config = dict(
    d_mlp=704,
    init_std_qkv=0.0368,
    init_std_o=0.00868,
    weight_decay=0.025,
    lr_head=0.00498,
    decay_fraction=0.725,
    decay_shape='pow',
    seq_len=1024,
    steps=11268,
)
MLP neurons of a small language model. Each row is named by its layer, matrix (down: output weights) and neuron, and shows model dimensions 128-255. Each number is 128 + 32 x the weight over its row's rms, rounded and kept within 0 to 255. Numbers have three digits each. A neuron's up and down rows have the sign that makes its largest values positive.
A block is one neuron, or neurons of one layer that tend to fire together. After each block is what it responds to, as a language model described it from the Wikipedia text at the highest values.

L2.down439:085087101116143120133029091183082119134128142133132144123136109203102107114131179154091154096162120157086149138096040139130105071124103128122115099135130139108174136120127138097128147164152168085134158118106125144153176107108157137089122105173158150080045095130134117078173172088099075109113070176090107151146172105196096071157149169123073110167116133110155153124130105095141136134134
Possessive markers and pronouns. Possessive apostrophes after names (Banks', Patriots', Charles's) and the pronouns his, her, their, him, mostly as possessives or objects in narrative prose.

L4.down91:139046102119140170150132103139170093143090126121120120149165139136071144141137105075143128111173090155130116131140068172109117132120123134183112133173154111168218149124143123138084104117073175073110114145117158093241104103164100099145116207136154117132190023133141169154168128144084135139133134187078127119107105174156102118132115149158062173171132108145124175092128155150163099174141
L4.down220:069090102146123084178150138128102177087112089149127140131135153105124179144124159154125101080088162125141146142148103131136088142121174129147141090094066109124095146062110142112111142143135155103133158120154103098073112106140091107139074060081146092157113089105115113107104086067111098122114132146163115145184127139116095118122125118137154117134113215173161130115095104089136149146203
L4.down594:116111168144152122121169125043176084166102084155151089113091145128119127149114128111116055132116119142122153117130141155151122158093141170113105083147140162132094119120161094119097169171147126136119087130161166176103098115066100134094077136130146098087118089187120148139151118107086139188137178181141149074110117141077098146135128135076105085064122084142139123119156049130072113215152
L4.down694:145156149132162157117167172143153166142126088189100083157137130180141138085109168104176130149147143097098118113138119103085076127122153117120148130129108105194112118143146141142084089104111110087187088222127196159157101076143118153163115109115110075135146129089107142127160095124119152113106071152146149180067146146073167115171108140144108083134076104135132094082129152166121191117108
Possessive and closing apostrophes. Apostrophes right after a word, mostly possessive ones before s (the tower's, his father's, Marx's), plus closing quotes, brackets and word-final pieces.

L4.down2:135093178095112106158085066108202199121118119116097110119162163121120148162088131074146176125193084121160145189075106092112099114116138141089100137113096106159150133078137127143180147088096071106101113062089107177113138137150184130071097111184167194125162082086129126185108114085131146069139140117137114119203059153090156179082138180173100130096118142125149116138135136116178133140175
L4.down282:151095143135107119153081194196117107133109152129102102052136183118126157148134125124111157158086111167123102163165242138138146153120155140123095151127131128142079099192086178142118153126087102128145143153150168189169093109086141153131127119162143101081178140198168112122053136114119108093091087115106093126103153119125155072117119103105141105123121086067142087119115124153091125137082
L4.down519:151160147121042106123095212084099180174170163213162134127127089134099058160072139144158152162096120121119115096178099074173156092142166106155115135144068132130129115157099102109103135115104130125167149073114160146047119135128140091160125144109100131160144105142124038094111108060194156126095100105150151115095135136129128134125171142169151147113137170167155170119113081077152200144146
L4.down578:144134158137148153104117092109133151127117174142174159143104034157096119193158099132166190161163106154112158162136105175122119109124119105050071130108083138091127124129133156159138205154139148198157154164116141111103138104155121101106100119151150152165159086074140101153074114146135101132191113165109123113089159141097097156114095090148096147148146100109139155188165108168127138140085
Mid-word "career" fragments. The middle piece "are" of career after "c", mostly in headings like International career; weaker on other mid-word pieces (h-ot-el, l-a-ughed) and "was" after a title.

L4.down5:133135099105076173083136168141121127109086180125091154125142132150183162154129102070125140098100134108169118128150113112116140164165087097158111140067087125108097090107166217131128141075151108134152121147140121131128096125058141129135138115106095065128164099161133125105185087141142184093118165097121117087113094135128115170136094105137094067149123127086139149119104142112105109142127
L4.down301:157103112148105093114191120118120138138078183127076188134141100041182148107149110155127105123136112155147104134110125087167142111117123143131153094132099162043096152143129141123108092085163115161179193153126137091109110074150155096111176173139093106164157101110091108116113130101131161115097078098064137085135146141171121136157153131135087116195106136121169101124148126134086112155075
L4.down443:119130171147147131159163195146108099173121112119133149103139124166178166134118096139146132146122086142154114100041126131146149099125111140078119151181067132091143131137160162150161098120170143153186151111141100110088148059103081125155134115084170085125179102162126162132072165172121097131143056160135121185104154118117178130174069115090091118162176128080067206104087143157149164145086
L4.down479:142174123174103149139066091128117064178184155129159140116153198140114178137155124075099087114097070152087145092147145156121145087091160105076106122130137134140131115087160143149156168083117148052162119109141146109105112151053105133097106110145165134112117170119069130119141130105125087093154117092114117101141196067084096164130130040108082127138138070142160120143076106169095087114136
Wiki section heading markers. Opening == or === of a Wikipedia section heading after a blank line, as in == Reception ==, ==Plot==, ==History; weaker on mid-word pieces such as the y in psychology.

L2.down20:120111151086121152113139126113139134078148149143150083157120155111119140142124123073194142100136095174140151115112128128183147132137078123146154103129110164135127112118139172128104137190094183072153153150157137140105126102154067120147162097101099158083106152132163121135167143135123123057123052169102152157124108056102154125147101129105107138099069151152151100179099129106143116089071
Sentence-final periods. Sentence-ending periods, sometimes after a closing parenthesis or a question mark, that close a statement before a new sentence or section in Wikipedia prose, e.g. "in Turin." and "(Linchou)."

L3.down2:152161106175100155113110126142097114122173077106125173100132180152116146127164159181187122110095137169164105100150123170130039127148186127097112131111110141157102149135159076179062078147135097101084143170087133148132150098141126071113109104176069167130094103130091124111183065092164062070118150082122134187143138131168169153116060177129083154091153143093110122152127155160119204156148
L3.down16:132108136116149179105111194085207114106177162126177194106114135199060144133145188139175064153073119089132114153101125136112114177051151126066139165140140164130108128127135130122096081150124098080148150180144140155109116135108110135150119086090148205189128115147134153136178100113142067100126118127187165153157169113142127096153145146123100109081146118139110066126152126113093166105131
L3.down40:107082119135192134093154117148116168135140123124125126100088095159147145080198141155163123174159171162129116141088138168048128106117071061184145119130130192134142123167093145168125134144093130097195108128120139133172120141140109172195129099113136109139147106119102114161124153137122143187172127148162166150150118128099121045126156143124122131103170194188099097144180109177108130142123
L3.down107:104112125098151157170067089096146097158105152087107110103089095132126100103112184177083145133085079145112096129116154073098171157159091116091067157193128169137158123137150142183131108093127144146149092166171153155166140153067091097099108086154135147156129131063113131144140134107142146151138164140216105084152121150097064143110140045141083180179055101131136085130161168128146173191145
L3.down134:159071093131133160129121117119135153205119118037158194148118172117097186090099133115134141118107138117081128109110135074143091174088132168113098126099149196136092178166077132180092072134127160051177059148107171123156145120093123132168174067166154166093116142116139112136106156107145114082077113106133110159134132104138172156091127116125108091221123129103111119156103095163165137066128
L3.down174:112129182106169115092098149134142156096091142120162149152115090100121138133084094121170145092163146134148128175129169115131121136135132155106194093116162141165169117097139162240130111155135112161110126134154102103124127117065098159150092091128122137119070173054144122095110117134076164137143140143116166114117170140116114127079104112179157081119080068171059158163096104115063144154026
L3.down274:114189124147113163146189130140149141057150136070142146128154155152084055107168156126118122172159138105124131150119112101126141126109097114161068100147130090159192082134094156105076122099136136122109182185143103131154118108111141085136149164120163073081097106100110079142184130091168128207191151150137121127138144104129133139144130155157164054142131131139123105154152113151096132132131
L3.down339:134074141192159088159126140145131098070120118165142086194125105128100146116169103088118156112124186161118173139147135148138109123122198149174133151140135059145091165099195146069080108124166168119090170085116126146120082194158142123121105153182150095132135152162141159160068071108171136106087132132111096199117188106131084146132128145155139127165071106134077115097125140123176188133108
L3.down351:148108119150071152172156124176100119090168117092159164117177127169146154112099082105116165131147095130218156131142125099090163143118171164173188150123149137118144188116122127163103112133099131155087129118153103143165141100107128124122150111133159104111134120121181104157123172125145124051180060159145053167092069088141151139156175099158111112130136174080075075085164069159105096092128
L3.down353:131155122143185110175113149110096100094108093127116125140099147149059166134114139136139161154146068161111123077135149042116164062121124131121116133104110106118105142131107189118166168158161096038113152084159130142139123147159120137163105187199102162188095087146140122111130062183130145078153209145160114206116155127179077103102122149127081129142111163115110088171177182100147147119183
L3.down370:174224139105155093122112167115129196117142050092150115100112166103111139112177100111138132133084116160094073127186165074137125143124145147145116118146127103123102117052163159143058119123119136155128129066109115123152129147145099133213148133116109113160099110106126113134107104148116061105118134120170174150156098084157128157126132198121139171116117172201150105109179126146142142089156
L3.down413:119123109096062126145112103103125113173136087136125123105140143150119156135094141069069099112143110129091112172052177179048113122073125142155167094102151137120090132180176095052132112118138119137141156118124178175116089136162106161101114120178110139081183129084130164115169133144099092114111112076133156132138161135156122179126091156083191106078116080140096054185141103114078088126127
L3.down422:151116130150121061143136099083143100108095134117098209173118164106124162129172115064136178132129185106171106127168135086137117166112056128178123137130112126168132102101168069112081134141117056111129109109143116123167154085053107106126099114134112064076179109071088100102147128177120058090152115153178171049124124148103117139138154169172116110114173109143133133155143130137186129157109
L3.down430:128164103109097105156095068145161127132153109120106122088158152063102065135125101111153114123180200129126134147153101140118141114113195124074075141152127127111118137116167052150139088163158104093150196042142152195144106173062122155202172145156123194182046105120114147153096085080143146183146130115179153128118173113143165170113185117120116092172140163123100110124110073095119135152093
L3.down612:121097127110147101115148098194104098114130161136093118119062094116155173113126085136087144141112143128134133133100152162163121097154151090150082114106159124153101144148144129178130161224151083135127187142100159090141106152076122090114166115100060151136065152163114091126099132107179095121143122133128129151117145152108103126141101137115136130142189162173094120145143154101146053189117
L3.down680:201107134199125136113111111144079122152100088154132084160115130104085138127117111127112098213118122142164153128131117108102150173148130144140103150151125085124132124113092166143109117198125159116141127133163098142148135075094192154110145167174169085102112175077139144144191088166093170151129094121147171173108100125158151080178139132136133249093139092154163135180055163139129125071103
Closing quotes and apostrophes. Closing quotation marks after song or album titles and quoted phrases, and apostrophes in contractions or possessives, as in I'll, they're, Bibescu's.

L3.down0:126090143138098112102088121068089148146130147133123110095141122120145163130133188148106096172102088164090149106115157071146139067093172160130137206115112127160110183082189122094109155093134202098116106118138136180148075104135155136120109129154159124134080182122133108212110163119114161149136103142166132145086103112155146103131120097137159164078201075088119171119095137129134116083143
L3.down44:136117125103109094157172141089211136087094075108101158152093071135126117094073105114163082097138144120165119191097083121085110127105069117170160118147128128143149182137135140150133069143152114174124127131092120173103177159149113121111090099038176114156059135146150093122116108113126142167148032101146131151060125114111121152134173114105060137112138119114135088106137169141183170113118
L3.down71:146117135140119102117071059070146086162132091127173139095070090115137093100152109208183131131103077188116139144118142113096109156131159147161148102115130122191130187103140111148087158102135133199125107168139125129109083116086146121146170124115160171135154159123143112155082085106168119144147120132145125111184180150073113158172152121060156123151160156116151170096165157128120097139151
L3.down86:127141088102169163100096172192158090097208109126073099163098152102117126158122147121132162174165138120137205114139092064141112138112130114137113089183144124139151114101141174154098116145129133143114163112112122105179172104136114144090106135142109170160103104064163117154095162131115136178092060131053110065125159111103157051105139171118094091090137091091129217077166146113159100150098
L3.down115:183146102142126122107110164088114122181083163141124100176098135105186150132125088135112112146172174120109137182078099125076142183105120104097154161116137106116108140113133131134146103138114169081174087138102118166102113172177099062097144106118137099112122147077172159180174123139071167134132079147183160109179132159136140099157115136109123133124157109101170132147163094107126143160118
L3.down125:137127158105117072116134169145114204091132072065127128082126139177134138141129130138144132110071129111159130123182087148141099092179148133157076153146100111145174139054222172145093153141127097075088155114119203082090198143155138117142161098083117144130101098142139125117139127067110112172143105130116111115088113132067101091186182169122118101132164133124102170157164121143157165118072
L3.down185:138125133155129134166137143190171169134146081138155137126149160085152129145132166154154095077138178119128188191137116121162171091104150179145126109148166081127098148079072143167108105148162093126117104149133101115104066164144133143144132129141106182087167146104142120193090037115138106130153170149099097172167110203154113136068164160089140176172133103097123137161140107160115140177168
L3.down199:098097091148051152102052154143167146158098110112179139186105087108148188076112155112086094153151120145175162136078114092063130177066165143061122161146104082159105112158102163092075150143165127151131125092111133167139185088159138116108151156137137087156119097088121050104091087089131107150159126196152093155121105102120116130122147146127098158139138104150127165133078134090154118130108
L3.down227:123126079151167116102057080105095129113138172154096121168134100087126153168160115125105071163104116108058144122090107109110096080138077103154174149096081146161120201142161139119162090112162063150121150099157114125125131181143142103140226134096111144160074176101124135113088083118103123078110155123148134160115073087155143153118111119085128101130090105137129209108083129129146162179121
L3.down239:115164129069113106123075128074125153126164154101142174052139152147170093091160163114166131131108120174105100091105092145083181090171087122143119137091100118082148109090149091137163135147105146111140125167114180162127139174103154163125156079124147103128134095156065121119092115126149157132147129137149120092162146175106180114170153100113112121128168116166153145141132149128109157100101
L3.down254:118090092149066107168181123149134109115166169166126138109112143097217159119088158111144081194082100152146091158197117122078167142132090144197163080127088142197162141095117123196173117071122158127097177098115071114162175157113123087130155116126187117126125079137141158128078140165112135145141109150121149106157090139106093114126152142140123165166116123121140064132107100128131081095091
L3.down288:116088174110101110111117129115154075130142079166054108208161169108142147076194154059127139146123117119132144152148074084156141072150081129105196141126140136110096077130150115168164085166104120103129134172058118119099108120180134114132109131126101155126119119141118121137134139116140092148145077171107138170129134141137141110096169173168194160069128116113071079171122113158090085101069
L3.down298:061115159160098127165080115118143143123061132073096163202119136171136130155145150170126158101090080135100130117108122084110077116157103139167117101125180136103062103042070117145123145116128122130135074114095141103081186166128102175126141142176142141133123143083082120094098160134144162161092135180132135128137148131217102096133106094087118178110138124116139184088120094134131143150143
L3.down364:163162116143109087187136148119180129140154164157145112170089140145067144177188105098195190150105109147141142148098137101102162114188190184143163158119112171094132139077085152212174188133051108134156098102108110104083156061139107180114129167142107093142113092130112103073110120135118121152133090105161169144113088074115146123139141078130121136157137090118105122135147116086119127162108
L3.down392:149122109140160125165072148108146138083111093104148114111082129057130104099160137110189077160098198123158152171089118046061103111079130127163101116087101119150097132108089082140134107144150152064170107104107146172174156147135171135061142207093106195098132108192109143135131132107125104067145166090153146133128146171174166087127120126134106152124040133156100150166128101155085124157147
L3.down695:176151091112063134127138066086146099103175124139113150148096159100108145103135141084132182125155144148112095119129163158091142146081126108098108133103106088162147161094086155087087130175133129125125180164138108154147145100147175162085128119155109119100164180121146130111152155110039120136133164120135098149139113159163108127135104108165071149122099093113124205161107093172108122132136
Mid-word subword pieces. Middle word-piece tokens right after a word's first letter or two, mostly 'are' in 'Career' section headings, plus R-un-ning, comm-un-ity, p-ubl-ished.

L2.down326:098146099060167131149198092153093121079142128123160146125144163112165184077182087171181057133137102107177131080115123162134135108169136067097172128108125128103100182089145115115137126095111130146159106080094115152120152164117133115100133110138170114125119079125126121111173135142124130101129119148088085083142116090132128125145111128091136110182080114152133144166191090161104116116136
Opening quotation marks. Mainly an opening double quote before a term being named or defined, as in called "achilids", known as "Flows"; weaker on word-piece fragments like ic, ure, ory.

L3.down35:088083093090145154095144131106126123127099079126140158114112151160107143173161104087158129114136081143147092122131111143097141104133111147150124119126105093091200112159177168129071116117120113167134184103139141123106139124154077131123153173120136191113121097067120127122190163098211106082150114087128128083144154109081157099140146179139104115125064143211126141124131186178133099138102
L3.down80:140125147092150099144137145168123135133125151125137104140125097185063091113156152164192128116136117174157125090174039118141084109113139058110125101143077090062106070150131138082180054135142140131073107095125122162117131094084045068094054145088084143123099141174138115148162129103148126167066091131129096131107043135148091194065151080128135134137105109123146141144089113105172142076129
L3.down87:149100173068149105116129099159129165099098138072151064139166134093107112115108132103130194114117122148117147141195107090162131144108116162150098126069109137091131132107169141112115140135095188136148136123166103163143119151170162100106144143177108131112152099123081111138103162190111142110123117155164147142186110124117188126159171134146165134109098109187138103141090085079122100137060
L3.down104:075177086132178092146141169113113068106130073084157122131100125123113140129113145148080061125181160098142142187166090139144142141109089091093174084076084141114139154142114186149170144143117098164142135089139122056151141150118140131112194131122157167157077119148068165131144116082139122091095119109171163145158148099109169108188099150114112081151035160143135150172120109099101151185083
L3.down119:089136113084146134146137126105132118097107150161156053185130064109153133124085164150143170083153120143159147119112055116178121165131083131152151129110153148094112103183158174139127109123081149100068140142140126174066082148088057144135132095115080126085077178135175093116159107125130112099149119165123161143171105091116114178144117058131132161110019115195104122178138144128149106126121
L3.down135:202150142118156073184132137061124101081179095088108171113139132148147101117124123147117116133122083132160115132147153091213048142135145097068065092116119130131090150167121103131086155166119167122136134126145051153133150092102140137144085126101114068124101124109117115126136088120159059075118065072073150147119164113122110083069079065107094101158097115114138154159098058121111113076120
L3.down139:186140118086154090141121098152177128160118165133138110091163164200143104149118122118136143199127148131162154186156070145183117157087114104089126106139063141137133130169143095160147171153105166175127159182173052144132163094121111151132128203140190099113137101060095078118120120106091127121133138129163131134090103191140098152078142151188107136092101123189093156144145099175170102145121
L3.down310:128113131101095126105118138104129194157137145111102065055096144097123113139110195112122104103108147098075121152156103133106146118100135129128085079146138087090101117080097135121126132128152100170091159154153123128133189134088173179125178110085136119034134070156147155105094093191120132115133117092141152082116081150111090097136221139160113120109165132075171172155096157156144125176117
L3.down384:173098134133102156107178125138171125045110134122099172158122150161135151132125111164112158084122099125118097117089145130139153069121113138104166076173172143163109135102191155154106139179092127142160122120157095170118136136117102102156102115097071148114123170045142136115141155153139170103201160143116174153158158077073165155166112152144092144138073162120186217151125107136167120109124
L3.down414:134164108125140142144138160118117153119144117059108049094147171091119154156135195143169118100117119104091167144112186149158118072122182139158142120138120091172145062107068131104139101143085142149065076166083103083119100118141111065132073073135164131148110137155194126099098082185126143136087174088100174159132146131159044180179137203164153117151136137163115093123172143200069114203143
L3.down499:105097086142160109139125140125095140075152115174153073061132183124181118093138114160083120072125176124126065156124141103116103134037112123129137122176141104152160143101107163158088172138139160136118131126072090143125137122084118148124086102152078134121136078128144108092118099134112193165157110136112126115127128128139105138133128173149132143123096143119143131125074083112111067164201
L3.down555:148098100171101120120156213128150137152208175108130123118102139133117114140124111152157165103121108115139105136122098142130152185102146153111181162088129094139145106090125131120111178100124136110094092093180124113127160123042140143159174101102133122178100164145090136095093099053073121102130130172156120153116114150150120108151113147136083109096109136172128149186119107128187142019091
L3.down579:150095116087130156114110100143146157119145115137181167117149109202094108128078149120067149093149090143131160120133135097159111069104041119126175178142071133112039112170065102118098167127041112149086137120124107119086128106113196138149193118096131145141065101163160158091063106166128126117123113131183142152097170102085102135109132138138094106134094103202141077113128155106156128131133
L3.down650:084160098171206136123110105092168152205145164153127153187175117112157180158119127137161159108132210166144133121123201110188113147125088113121103062112030146180114082089112135114125123144097120129089117172126119113098128149096089140155144165132171098135122113102090129088177128114068115123126127114120092103080163142108102187118122135105075091198141136081122135159099098080142109144137
L3.down681:136118126084115101067121132137145153106095070118094119143174168135146126107186080092144154150135159116140160146090129129124134117124136137108174130136138083146117128175134147136081143113151187176073120149135182113113178159152123113167149124153062104147104138133121102171130181086120154080199122148150108130096135113096163110098035138184136098140123176140151124160133113092120163101130
L3.down697:175148106099148114137140149140107088120154115131188105104133088154142122081153104138081135140077124091118092099152124158148112161185099141145095099125159205131126133146099097154161101141174106109160119186151097155129078166100168108124098140129100146160099109156148078151107091105193120131121079145151102164154116140119115185131095088116159108118106111133101134093110064082113150129148
Sentence ends and have/has/had. Sentence-final periods, often closing an article's opening definition ("...wide receiver."), plus auxiliaries have, has, had after would, but, as.

L2.down247:154112062164102098107169089090134170170158115098102086137160131126105097132187180138139156080105193161123144145140186072110067115133183135137155144150085143128120162139136177058153120194151105057145137102146128167152113102083158155085128165171130099065119103140153108172122186166090153122154152116167202131087135144120084132154128137063132108177132129114165124175121130127090236131168
Mid-word fragments, mostly "career". Inner word-piece tokens inside split words, strongest on "are" in "career" in section headings like Club career; also made, egg, middle, Take.